MLP neurons of a small language model. Each row is named by its layer, matrix (up: input weights) and neuron, and shows model dimensions 16-143. Each number is 500 + 50 x the weight over its row's rms, rounded and kept within 0 to 999. Numbers have three digits each.
After each neuron's rows, "fires on" lists the tokens most often at its 100 highest values on Wikipedia text that the model never trained on.

L9.up1299:564528498528490543488506472447401416512406511418474488379540449459489511457499469543517486434438453450493426472503478486540362467549452453511572539477539480431470497583423530617457594450436581497486522422564466535509467509480406443444456462451508473462452553505510438546540444560468416419458514568578559541462431486532488464474526488492519424483557451574461460447570538496494460476575
fires on: " an", " small"

L9.up963:533474485468373520421545543508542517497503463538572511417508555490563483517488507426540527586470557459494608528562433505426587449547562537523502410537536562586469480505511453585465681341468431555484601455511537549446474482482591557479495477521504418462428492554457511475532532526466486550506567472501436515575469509541549460501513497473544529491440551445498490465508543613519474477508
fires on: " |", "|---|---|---|---|---|---|", "|---|---|---|---|---|", "b"

L8.up1000:504473543554568483504486578562550503617441542508459479536498509467430614579478587441421503460490480489528523417533482459583496448501531514480537463492538554540568456420511527546490567513508455559450578481513514505519392501507435436496467446550421466563499482477471607490529470557527444416520468526564519508480466471539609473455592516451461476504488515453479449467531485482453498460574
fires on: "196", "198", " 190", "i", "li"

L8.up1713:551436542506586561452548621527454499429457359437495473540460531459420398469523503493538490399581589471465437466486518489516512456534539475411524469458527425543496470572464532528500553447459486457479456516481452504516497521403449557473497415404548409509438566509536464496508512490518480492514546543455592518483532501496451526402496487545437554474473481460525524519442447470519509498501
fires on: " g", " cl", " l", " bl", " gl", " d"

L8.up1456:527432473463578559503391578491510516520523464450417525491474573426463393505514504407449484515424426417557554545565525489549499535450497495587456458482614424543564552463528429494604512465565567525447486440499535488580485519443462367574607430438468458498456400423474515538515500525440578418504413475431564467515470534560579493512472500524488529554448456475491525497505461492462445524351
fires on: " 10", " as", "qu", " 11", "198", " of"

L8.up560:534477541537548498494516481537482544592577576547528519564408499505490460522501436413566560515459555489480482446449458532463504523486459524436616503506532619568484436511548508481556509485475450490466524573470436588456509477446434588521526466549430410450479500529441447426462501436425476450457457494496513364430475435489439440459545504488478455593495446501579443557543545544521492511423
fires on: " in", " In", " Co", "in", " \""

L9.up1859:502509494487527544500524484497498498566520601459479499529564571488520462352417381458559533565392479540451426465481522492548547539416542441476473480555499531536535502496477476545526579528471380476473549455594413528470511505422580519520492511533407554516490523433455468518481502413468560483494449549454498496556519459440518479521554502496413420541491574449535519562442493500514512509507
fires on: " ", " b", " a", "B", ":"

L8.up456:622462458527495401471541542519543409505505448444494439494487447502470446505506504473535506565545512463556484448514523444438524615544499579607486649521389445540477447551566517526486570477503422491545564412417563473480351519473565501517495425544428564429598437477503558470577397554568514490473540545478502504536491480560454502506422519410463510429482491498524554508508475524402516505425
fires on: ".", " ins", "|---|---|---|---|---|---|", "|---|---|---|---|---|"

L8.up711:560526455563435544416537595379564548512497505463549524549423636445497521507528542442606458608525519521430517506550427525481651523446542517500520411483471527561521507511496469593485529573567520444455428564546555517516501543426455454475513442513544474536477477511549506458536489572488428531434483458449504485530470491605528442456526531556422412450454529487479555532548536464510453439542
fires on: " on", " On", " Air", "On", " ag", " comp"

L9.up1097:513527532491535523556495436488491479424570537436459588471543459451457435523511520450584597524450434432469453572387531469587484485592428573474517519529504484528439429472476414523481563425503522528441534557522565528470604483412545467503538457496521587461508525451531502518519479503564524523577537608573491463398481490450593380449529567402513416431439467560529494454538573530444530441610
fires on: "S", " s", "s", " ins"

L8.up1427:479479476545481492557542493540600481414485571500477561490478423520434506463405493450457506544486488451583477477483456574495488389364462542522520452564497528545469466508494525487531535407393581477508538534585389532528498511474562526423483546532492470534457569418523523512465451445511542534573544479475558528452573488535504501449489456476390409466532537432521509437465495518513479494455
fires on: " an", " res", " 1980", " 1970", "-"

L9.up629:558539401510558580459510503494489535592474565477485509511435487508516487585501440544463497533453447478566509543511496525534459514451558531479553616537565501565504512530509527513569466428524433484465520524439560516406544487524539557530538602484508443494469445426490536510547469498423467495545531559508476445454547429505455510520518542494399419442448533497569558417476535546528461502472
fires on: " Re", " Se", " f", " re", " State", " rank"

L9.up1068:584495427579548614547485515562540541528509494517490532526514478488528420533419445536543493502619509441477471461468395543556494477531550537463506434476636474482421431425612469591459628558508485540423463378555525558509475508500565535547536499474509492537565477477438459475536475485420494498629488505450464566556540514496487397495446580520476465446478514396489409478566452581515517473523
fires on: " F", "F", " G", " f", " W", "f"

L8.up8:516497434481478512525506470482418464486490492525569491435562548468503448521549425470467492503498520458519513497507394489507479551447526458479441416492470544483472503490510434619493573507509402521495529426510551513547456525473500533521536477448541421475525506365574310502488632495530521596558491541581487401496572531517469406490455419536466466529501489506525533541582614550488502556458
fires on: " a", " as", ");", "'s"

L9.up2046:553579552448517584576370404444493530447491418543566497484520384401401448458510488455508487516534522606507496558438510514454406471528521558494564457506477493504428353551568490517518524522466474543510540524532497424590533548443442464543496553519464414385530492484591523529512425467546390495480551483613480555518548520528539457510487529572504488459455481487423533457527515540478489563519
fires on: " t", " T", " 4", "ah", " Ch", " 3"

L8.up1755:512483643385482473436546538520482517488509446457585463491520565540484539470438573519533430521460573473484489428518489553488548514472548438554516625523391505496489460598543523546488579449498366494498561590542556588544512508494538542492471425507466486543464561486490432479503515546444497553526540511560545562506422475590533510474413462540442474441556503453489556503506585519454505454451
fires on: ":", ".", " =", "j"

L9.up771:636552458494544592559498464473490503520502431515432432545549500584468413515489532464526493549565526558434465488456477516500483499555620490513580485567473532512625484509578510530449459503551492420479495501527501548493506520526528477466411537541470548422521432413468528523429413554422533543475455476480418503494485545458510519454502492564496505405399487487479505439528542439538594549449
fires on: " l", " T", " t", " 5", "00"

L8.up1631:495508471520559494419494542516580619562588453479390515516507476454507515587486527449498467548454398570486379487493489521384501479495593533482437478417516510507496502444471521482591545449428471605511489568555500541455383413534547461519429459415436499445506627491529501497528576505483473477469520495587445451443478535523438460472559486492519416475491544472581506469588472459488496517461
fires on: " C", "y", "Cl", "r"

L9.up2040:566514535492433581543499576531569478564468546461468516458476497441528499589466422463499512473443411576497502421459498436614527435549580511546500491472497396497551506475426473483577520519488550541519541475518543577423524435500451497434488453486521560430554447484417602518520486523465484426472514486437559401543505572535518493395603501525420473474519530465505428497584534482564537437494
fires on: "w", " W", "\n", " Pol", "W"

L8.up1118:540471523450633472451518490434423512497476429508448497489417457517460466457459477524507519490454433525530546551500511462519438474486501444502439528606499473554487556454545487524564615471479532545487459500466481538593453546467606556470475511453439429517464554457437413474403514476496565455433557524485485511500526511553443401527506487496500565420493495509521471532571504499500455563615
fires on: "s", "B", "(", " h", "as", "oll"

L8.up257:447492517567482540486506554443606483603459515512483506596478515590568440492495522491568532433510446510515448566493557462500434491498487449561607443558516520588395475384529462531490545512539417520489540554497493474552495513445497532490524395438474403574531411415575408540540402585507491516578425564477439486467493583552452548563433459447502519522516556391579501478535468519476462438455
fires on: "-", " ro", " as", ".", " bl"

L8.up623:449503534502496458482494515447462448516491618491562552466465531531513418489431523514543461449556453387455525524560472560480517426438451453490567387566555497521537482549506516467629481491455480442473541553557475464574473566508489517472501511411543492532524500424535508442573492506465499591495454295570564484512432542527432449513556456567505488510442480545458571494476456451506481546411
fires on: " on", "-", "On", " On", "al", "In"

L9.up1011:534533506463444531611463516530509509581488549497514458466543521515505483557500506455491481510401495489535539551499441436561472433561501491524586529566487522441532453513515495540517650500460548451414567548490474437525499493573526474522530490551385468557516500486543425462549457467383562398518463510490521537417443422500550420509508456573597487589528572503546532536448621484490593403405
fires on: " m", " am", " M", " Am", " en", "n"

L8.up589:526460459489483519480554541546544481494531548470384447415541579439575494469524509503513525486577456460509489544458457412496513456495509443475605486489509448446481531502542460504506460487428623545468495450559640482447510495503537474496578451473512512499514538457473480422491486650486559571475550520579442457538488658541432439421523502543508537448513423547540418465543402504504477503551
fires on: " the", "h", " of", "ed"

L8.up901:469504478508491489478463538519482497513498454502519462507526455447575431579524495456576536415498539521597508508536470506460533489493494540489553570500469438453470589581483414600497476438547540432515498490548570399482451382535544569553482477486544410584492445572516480504591542501485491414483413428558564546475504513478473528420419425440444521497454483536528507441441504571401517473538
fires on: " d", " D", "D", "d", " 3", "b"

L9.up1391:545482446504459408565471521595511556481553484496408490513476536547512555426572491510546462524431518459535589446529500458419550438535527515573449408563571489519509467596456522434544469416495541432523571515557511579441565504543465600538463473407500489560434496471395512416523478546430475461504514472518490528553554468516550576515514539547566596533488517451508450468519601476445506478603
fires on: " and", " San", "M", " Gar", " New", "ran"

L9.up1712:578517412453461524540496504492433471429588443572432491512536481490571516489511468490499474487465538449507526464427461537457454451459500420506547407467481521515462457593553591458524561489455554456503508517513520571472538533577596475625433526481528518494473612565456501537407542583514535519581447489480477446554551608453558445489596503546564561553535483523480580473506506478547437527440
fires on: " L", "ed", " s", " known", " pe"

L9.up404:505518454478478435501492501483461567451464505478500604420508590542469491603594545529511467538421442440466497467562472543531552486503482478606634499543466548564532494454518507464634587547485559494489444492513419503531525543534541509478461537474475565498524377446630544448548449462473578505494423586473533481473549471496510457365494449553437466526418512460469549495506529449517469501556
fires on: " M", "c"

L8.up956:460508479550432536442405533476407444510486502485470379592447544586639493513539602500509528506520547498429523452555480520511519490494451442490500431589527473429447549506494578531506479455571594553492530563587514462484490482509468494536546481559517618561447504450578558557462496455514483512577502568475505563307563466505518511453505478544469512523498545499518536482468440602508428485523
fires on: " with", ",", " to", " However", " Despite"

L9.up2000:573542548502453498513438447525467458450578503446470511421537497481448498565519465563427526534533505512463477550500530460524510437510441368454465419470519435467409452505546483473502519535576478412525583524500535498594505502490448472602586488536501517529477583522511471403491465502430608519417480458523432463480496558498444618509565396551485624509464593532502407515513582558508497408538
fires on: " on", " N", "N", " o", "S", " p"

L8.up367:523509497508542481597451580446655405556365476538509526472556460557617414451492489475572524520569495489511464437546413483439468439524562460487505539462522563554512438522538475544458497505503571558532545424411473496538467501457614539476434421564490473408455500509521522487467429454442468467457548478555547495527482557526482430556493499528514414551416512472487527396579553507421478420458
fires on: " t", "-", " super", " dis", "c", " as"

L9.up273:514530453474475503522344465448558490497549601459552440496562488592549444591527470537517493473422514422549455598483530563524547353448461406499518574495477445492604467533554612426550597464530545575446589534528510494556498497469521485495536513492479524535523463503525518528504506513451449620468448438538450508471463483538480564498476436524466451542471413508507505435432460414427500525485
fires on: "198", " (", " \"", " 189", " De", " 188"

L8.up342:370475490429433459504484511453476563437493496483516537522443461535511429455470459454519544459577508492551402540431443546462515555537475411496504540490536551559437587533532485574479461501480479347493493410502533469420485550493444553535530456407506585449530454471476485367576552453504494397528420469475531517533527526580511552496521570497552483380500542528502560470452531535397581487414
fires on: " N", " D", " j", " n", " J"

L8.up558:573549471389539531515522587502385493616509393477464586473440567425582539499403606484586475559425513572389528430570397535503438480423475510528509497494559556495456456429516445445541556511513432514398556537556474521522527537519421447481461480495547460519543448417462458481544439464556530521472539513481537442505444549446440585468536457505488539508509586416527472416513475556449503436542
fires on: " on", " ", "ag"

L9.up1178:536453481476492503556454595437460440517437532516523507549509548554468379517508489526492493481485475538428498437488493462499494400409416511451491512511392558499534442504525538370464513530469521497485562491577378462424469471386539442484436365584429507469490540512474476571437470433551470523526512496495436489421546513423482481478449446498421393527492551477426481471454454536453503426419
fires on: " ("

L9.up777:527559495423464480508568517450504447454452543484559449482466475447498535462474449504509456537483534447547373492417503433568511540451506557509533480452537539513519516503539481383458566493480537477478533444502467528483503548563620466569462519532489442478430477449590437512499590476403465532462519599531444583474470503428566579634440601497470576455488567481395580512512518455460510412577
fires on: " was", " g", "G", " b", "B"

L8.up1846:570561526483473523487471473612493543553487476533590449474456481423587506461549532395498509517445506485561437527469547511574412505569468524501561522442511474443482520575545515517504522412593418496507496573455465523424605592439469399500478616479402550576454479428512487567508526518553419468519465428465496479533507454494491513518522530550509587449490598500583497484568484568502491481577
fires on: " |", " to", " of", "og", " population", ";"

L8.up439:524487365488545510514468536464410485472536545440597438487517524474521533583558476508615452563461509525468411486417477520507470434516420550495509507519524469511513556557499602321531511418485492493517585528548561437473581442565505497525423472555391563600434569440444483577519436490473491485486425500638547475545559545496528506522595481422486547505408434446535517519441498547470470475450
fires on: " s", " St"

L8.up1958:566508519566523492535511434553481520568527574590542501525543519565548438498573429369590601508509539589482425499437431474500522526453472552479524378473459500453559549449434494533569542494418472373485423509575538457540472530461555371409443463401535524575561463384486524478451525559513467589612515487502471485459412465478438454522479466406451552524528581443411465570463464463463454526518
fires on: " Y", "-", "s", " ", "on", " w"

L8.up105:438514465503414519547471580473484476453458500466413524472467474445447470481415507435471546481489496488565592454435385549548502552472478540514476489485444482502440394499502532487578532574543478374453578485477489519500525572482582576462487483477446514469391498431459556537577504656499521451538579399508536454499490528537507405530377528413624489451536504607531546450488506570521483519552
fires on: " res", " ass", " Ass", " N", " n", "n"

L8.up1831:539570528513575468516546556444503414457423575489451424441474525533472466491459513530558491435592502515425502464480489549436457451518550485376520430405422477452487546499511508470498528480527432541457473527503499556481543529591567550442400463509417487442454487602456443472480482497532508583469487481510498478484573483496462497544484454534542521445407423518384486512533537548522494455504
fires on: "y", " p", " h", "ic"

L9.up394:405472451508451559383507563495496492455468517454528501573501535475476520475518583402554516513579539546442420486513578463504466485501605548556490508432478528448499546501492415560484513469469434461469446494536501527546551437438493537466541484488509396489467500477528496378526533572433542464549415576528555529492461552550581558392472584541455614490502501494507567461439499526490447423485
fires on: " I", " D", "or", " 1", "I"

L8.up1995:533549538523439570528486553520632453519463518391530511510537504486442476479440563495488501510552489527459512474496449606584550434489515544547493449564448504397500472441470439531518466421523541570506553484491417589561616471502592433508422537553442442483527505432508574574545480519482495384451510449463489553442489510524481457504537410632465577556465473568526462491542536469526448557438
fires on: " t", " w", " W"

L8.up1564:576485479506500449511480501500503409474478504535443501557487400564495576575496496563521406469478396496515525559440550493442571452504457472495467491490457519598517462590569490450462574589446468499469516485517485384508417523490423486448419412442571459539498567467529414457491574492544509492500442463610416500523459539529523511535472543531448528588517601560559619551520408481518426530552
fires on: " more", " not", "ed", " and", "ly", " remained"

L9.up1442:567514481427508484532436487465427430472499506490536519442504452556451462566540447436551568466528512436475501422558574532490469507399470444482483447521479509475479465503518525530504507403396496452505460459506528556546479470576475566533469528549494509431359504491500376512579445493519497581495494515534451505543535494603359527548535509498373517467480548511490529503489423553606567589544
fires on: " Sh", " Be", " Ch", " ", " J", "ij"

L8.up1670:528541575540500558492484557484451471380535487451493598508511535520481494467491511521547584523539472563449577480440492504503502542529519459503512441602472454604471413438461558561555508361565443547515584475510461505483401437489521448537610475506439467493498455437542473490579532520526531490481577492449500641521481469448532444521495620493445487523393458495525510511500473480508469463528
fires on: " sp", " m", " k", " h", " Sp", " P"

L8.up817:454426505494478513485557489487519416374531416435512569534517592469534508512504547387526522582489449458544458510510514516480465565483517445510504443479486471490472632542486407605483614480557534495476547523431472531459531506465442459610513515503566476563475440510470489489464506566489581531512521588549425584550573556511419393435518440462530543522445577463548484437513482560446493548572
fires on: " 1", " O", " L", " 2", " |", " M"

L8.up910:586504529525588498459525452512514469517574549532505410477466542416474477441501535471551493494577460488499411461544469387552602420559498538484453486498549450451482555427464468549482516555482438533557520561580485496510425491486524474478586468592483414472420421458576490511538560580469416428521474432482502561477481502447478539496502488512505452504505548444535479499467437466547463503552
fires on: " H", " disc", "ist", " took", "it", " ord"

L8.up309:519505542599474478522537477468633489491514474510527586525486503502444522485496496411482613532495507556463444465517587531499468456517494522456437510509467549518602564449519450419431521413397533551547580589516497432554394451459474450541446542544525435511519476544553518493509446519521351440582481494491441573588517510521439466505542459538533532460526548408500492441523419429518482514439
fires on: " to", " t", " T", "ot"

L9.up1865:501570498478454459541449503518415535532475511509494458559469587581503534557532476505517514479507512482582518513485531494491603517466457475422613512514463601488564452506481531511434510545555522487478573515571479570448512480458566455489427515494480440470433611459517562537555491410420418460537465464535422528430509500466461446442578445548509471515411588419504586412543402471459423540483
fires on: " \"", "\n", " (", " t", " '"

L8.up305:480511516504466525539497479528468447466507506504487472515474443490549456530435479466545488457497467444416468437607439461498504385416486442563501571551531503446464440452516500488487454512407481453436553499541505472575433440464557513506577541556508463405462517413476447478422541510461527550537408546422588550434528578473489407475527484475501515436449507443489424480551523573489445635477
fires on: " an", " Ch", "Ch", " the", " acc"

L8.up1552:605535475565462467566525520519528401472477469536518565461497535504507390472542470480540570557556472597529434560489456553505485483509495437573506519508618543469510423527462439389587548487481464528425443443487522475519627507561493456516503504516466472577444513480534520520630501526470384493504450495516483529467500477514549523557492492488466514527467556440409592416510517538357478536472
fires on: " at", "T", " At", " cont", " ret", " sh"

L9.up1586:458450420537526464568478626543470539529500501406544519533531477411516411537665514458528493538557547444569485442523480440547422497482399480457499516437490451455536510536542472617479471581523407456427601541538513449517471455529530523567510478460531412520608500400521616478507537503441551472407540421509490545546500503509483470507600499520509492537447537508489511497546553493499493489530
fires on: " G", "g", " (", ").", "%", " P"

L8.up762:523509495512585536505498508548539490481444458422447400516481537483448412476570524582570475472454577540517467558426411448380500454422550399477552499554460465499521442523517475535547534506496418465458441477558468437526467492529552543458641466466380493513509469479550494400437509504503553554467458404453592438547425446543543458552487531531461453539417574462546430525533594557538593561530
fires on: " p", " d", " h", " c", " D", "ec"

L9.up572:512516484495490547512535510476444445527585432504555465459548449532502439473567522550481599538527499524517398551564552519399474535567595420516391542538458631510492382472614468495523455492507579447583540487486525518571509413456404518502462535553432559472447477539410582515552550396435472511483467406549468426535486397481588451475556470506522548512560469405533533539548452512495477555496
fires on: "th", " first", " fourth", " one"

L8.up667:472489518505589499500568554577457461431502497470410491424376524587524480539443506511522475405596462468468524553430542522463502545511486422527487525514488511539556522501567468549461506498413491438546453497467508532539558437553523485494536434495510491413493517527487501515580576530462515473385494488442418468445479546446469442474531484589447509522510555578512460451545520503466537483568
fires on: " up", " All", " out", " off", " all"

L8.up1675:518462447404516464543511572496535503505511594540542540340478572454410479469526539459576495509543571437496445383546433553474524512465442433488441506493484494492441494568501457479433564407417501439436607544479451445475520521493442439486477569524409525557463553449476452449503563437455546565519535495442494518548577496519463543581568604489496569414497481421469513493448581514494512501467
fires on: ",", "\","

L9.up2004:484543456459442523485497482484406439451433568533429532455449471517512447498457522486480485530448514554542462456541459555493413577463495376490526484584483580560524415559476522565602482353559441558464439433461544444487561418488564509474511537477503535491538480413502420532495414437439501442438577476605468507584527508521362480489441522477492468403521504511601574414514541510461412496495
fires on: " U", " E", " a", "A"

L8.up1232:462496549536470528457440550569500548639458567442554548426535468499523513470458443472573543466497543470494561409474404503381587500506533523553605570459451585508516518500533568444473589362521464552437523516556535474499503451546455579484448482442482537536446486492479506449519450546470506483595561478584494493471476465470455414464574503493480437480567521521428482520528505583552385463577
fires on: " an", "p", "==", "at"

L9.up1550:502463550507554584530520522518464364505509459563472563559485534510436468572413576530553582486556520474466487450508535488543493447526524472449518476443451541593469416440431477476582517500435532437342502494484435427529573517500488472536586471539423487503436547479601496538508462565463552485552435549481459461531434463485556464559489575478547386414454522545448612555523489555539509484452
fires on: " p", " dec"

L8.up1329:543453495558563462447517490438551429508461418399672475418474489582551459484459469449568541475465567517555457464569529557401587431517486466467529489461479414401536616538498433512430479536445544512583506521498531508536425581461556528636505536419510430418551519487505551445587473505445475540560490513550550492544651515517448478564534573544478541516486441546597479464504484560608408589515
fires on: " d", " L", "ch", "h", " D", " l"

L8.up809:549495508460595498540487529520527457564528567461433476554475463505624456592538466457520422554427426551465513542476475506504509503441478535496491470499566482575466408545591505555500487473472394538552529459577566509516517460495551530456550563578573499492518527474461373512525483424498436583489554529532496520482440563498567472482439405610577521523464573579528543420501488555574407517554
fires on: " on", " a", " to", " or", " as"

L8.up2044:520446470542477439481503435408488557577539424573531548546562404414453471483512491457480572506497476447541531536522524630425432517492543487441522460528527403513507479490495400539452558511399514523477559498573546592492439528497581527492560431502626402488448402538425552540487564487451558516582480579485433593487481601496458457544541480467480506414450435362588538514442506551478565499563
fires on: " b", " d", "B", " D"

L9.up1044:527551501566441486530474452539586428438508509511495509475445438393463489468503531562536551517499485557505485454429453432354524500521495427534498507538524578589518546526492385565536426520371510535495505509515507410490552515489556530510437494510500496416490508541443561526490468504483528463494522447546479480519458463506554555500466483602509517560521510470522458431572575481511525521516
fires on: ",", " the", " first", "st", "th", "),"

L8.up406:539504517451440529468507473540520475502465552506489493513445534593493412493506456428567484561546521406452449551438554576455441577522519409521516581506502516494470451540412488450464603445458383439529468545558533556526512557486546515595470494544472507457366449441498551535459519462554467520416490558565559540471536493396536441469571456547496478489524478548584502452522538515544431552460
fires on: ".", ":", "\".", " \""

L8.up1473:502515461484437439612577506416524488494520483484473543511492467402552474498494501545535574537567506427504422564504483496369509408466588470515533541521583542490578402457451503530549578539493408526412538533661543456495431499459455552509500584451512535536501569500480576496411472537582529411516423480516510450514501531510518537485381549550547447540422567522485437519487432568551425504492
fires on: " b", " without", "it", " B"

L8.up1134:633548548525516478599571528471470417535568524510582464568534586524420540432461583516532451472538491543405495539522478381435434478496436565473396377400472512449504403506482406571463558348517507505458511494579558497510496483471457534468481481425437442472512506510526474432525485537414600472521413540479482493524485565499620589534444517509516477399512508492469558493518495524521462481494
fires on: " I", " is", "I", " You", "og"

L9.up1118:564512506446538577475483557540449522448468515500589491414418550470392496567493421478429434543403550585520451472573481520474486461363471518389587526469367494475583560559477528578570469440482483458491439548511543539470562555508553544428498530494545438557483557471475492550485501466420492563513403522560510475585430544414466462583487487484601463468471489390530582484507527539500486546476
fires on: " in", " s", " Mar", "-", " "

L8.up142:334492429595576544443502447493429474487496529450453527475561499510465425392572515550538555434402570505417496434438357536550505513474530543580445517452441496618507515562498479564441498542471538517534493589492562414521516548473428478469393499517434582430481531491433460522544527566442525496462494597501500431454423401491424492392505581537541482485468442570551523487461515518494566533620
fires on: " an", " known", " called", " named", ",", " based"

L9.up347:461495424477553518596487496509548445482489565538475447488583556560485439424576495560576575487461502555499399470485491424415533560534596509545455534526527482450444453585512525541514539473542501448562518582506553371558486499526444464501567477462556512459383524387467543410479534430514509436588567488580459567389542407460531426561503508549553489449520511536407522432416598520549518571557
fires on: ",", " such", "ly", "4", " Un", " just"

L8.up1736:550542477504471448504496487496614396479490461552500530525429497481526519467463566452518485477450526515429515408565473540462500486511435471494608499420518453474553460487477513496512476499395597503529547581526425415513387451514590492511535527434523478498459470350474481470473495468543520477551440463594545531463538614439381465482512506566502435535403494385449422492503491492470445524452
fires on: " B", " on", " worked", " D", " involved"

L8.up1282:473499422493448500545552365567495467518564618554467470547507589484536474428573507462527517592507387478450502398508482573414553530491402432460579490519483512496519508488447585477544669513483604548437429499504580515491494459592537408561529492484482487446495485388440577522497557420515526478476497527550522504480552525536451483500574449377400551506447464538513474413461479623598495621503
fires on: " "

L8.up114:546535511459472518488520558441413491451504463523453498545469504484537505513493484470405451465486556450581555445513505507531526468491494478497478492445415448547574479428469472574528427528392504517450436454545567495555562425411536552540445552509524482461521551413478517398461468425484516527588468491521419501535548514535489554498538549514475457471525523550504454485486620515447456529550
fires on: "A", " A", " one", "\n", " a"

L8.up1838:517473469495467480508544466410525581430570501470503584531460486526485514450493473538577516429555473495467506465480450488453434555502516512543458500537446502476449463609543409441417508515568455468445520488543526554528540515540448459515447520499593492454451495418469659475501618536359412491578454435506527478578541541505416525496564452551576521538371524483605478502508425466489479552530
fires on: " La", " United", " Le", " la"

L8.up1479:525473489457474468546489549507547532514473449517523483523464448454536469557594478465534489474444545553566366490435502533533590454447512525540456518533559556447498619473539373524492498477495519545429575501539505474593450560519522474523574501384576432495453472435450413582471602413456471560513454501472506461514562457512587536487425499597464525550398555479474519499504546549501491560541
fires on: "B", "amb", "b", " D", "w"

L8.up575:553501398535507559480457490496492524472442517393527542525557445506466444572574553458522434476455495509452520498525495443490513458479577495508423456491485418618464476499497471393435478408437456576490477559474469516523413473538528441521534513559519350468553493482501564444480518578421551453544409547417424528496473445483507386505498523600540397471495500521401456431504439586524480461566
fires on: " F", " K", "f", "F"

L8.up1506:567474555489474460481403444537549529489439496518452473576566490475506470542530446424438502502549558475550498513514477437439438485435521496438405457499427443510490556533503514550452651477500456479469547512618471485467439467432509530480617514504499429447519553556463400590421547505544467463419457524506441566444541510401439423442492586469475496517512458393485533501402466485458494469562
fires on: " b", "b", "it", " B", "B", " bad"

L9.up32:538522509453473535481499612494537609446547574563546550490448500455454385478501471494483534410524537468491479353475463470506491480489518482441522535486500428612533511563532466506618415507436500433536578443453489571431513491541526587529512511497479470510414527484484472519593386443470533532465479459562466498453548507516472402471597503486468563433475407468570550471490536459560396498474
fires on: " s", " l", "S", "l", " sp", " S"

L9.up1844:521510462513492477506463417508490572597485534528500548481525480489518508541490465437492535445551476536402504470437442468515484510501434469474571561506481533472464434468453504426481424483422467440497473472514433495589431474553475439492418567468527516430443461491528469487576554485387523495396525368502623418461529538500425514489448485472632506432477436526515523544504560525508467521552
fires on: " L", "'", " C", " \"", " c", " in"

L9.up4:621449496615484502534385506509517422477489457504505580531583495546516384492550540540478543459421449563521461503505458557482502530509606641357467544475589485519486513614427429602528536460458548519459468507514509501489401509486541606550506535449500395447513460531528447487557552481504437499495464508538580528511543578498526478444554513475483466546414443530503452450458494535558465504408
fires on: " f", " F", "H", "f"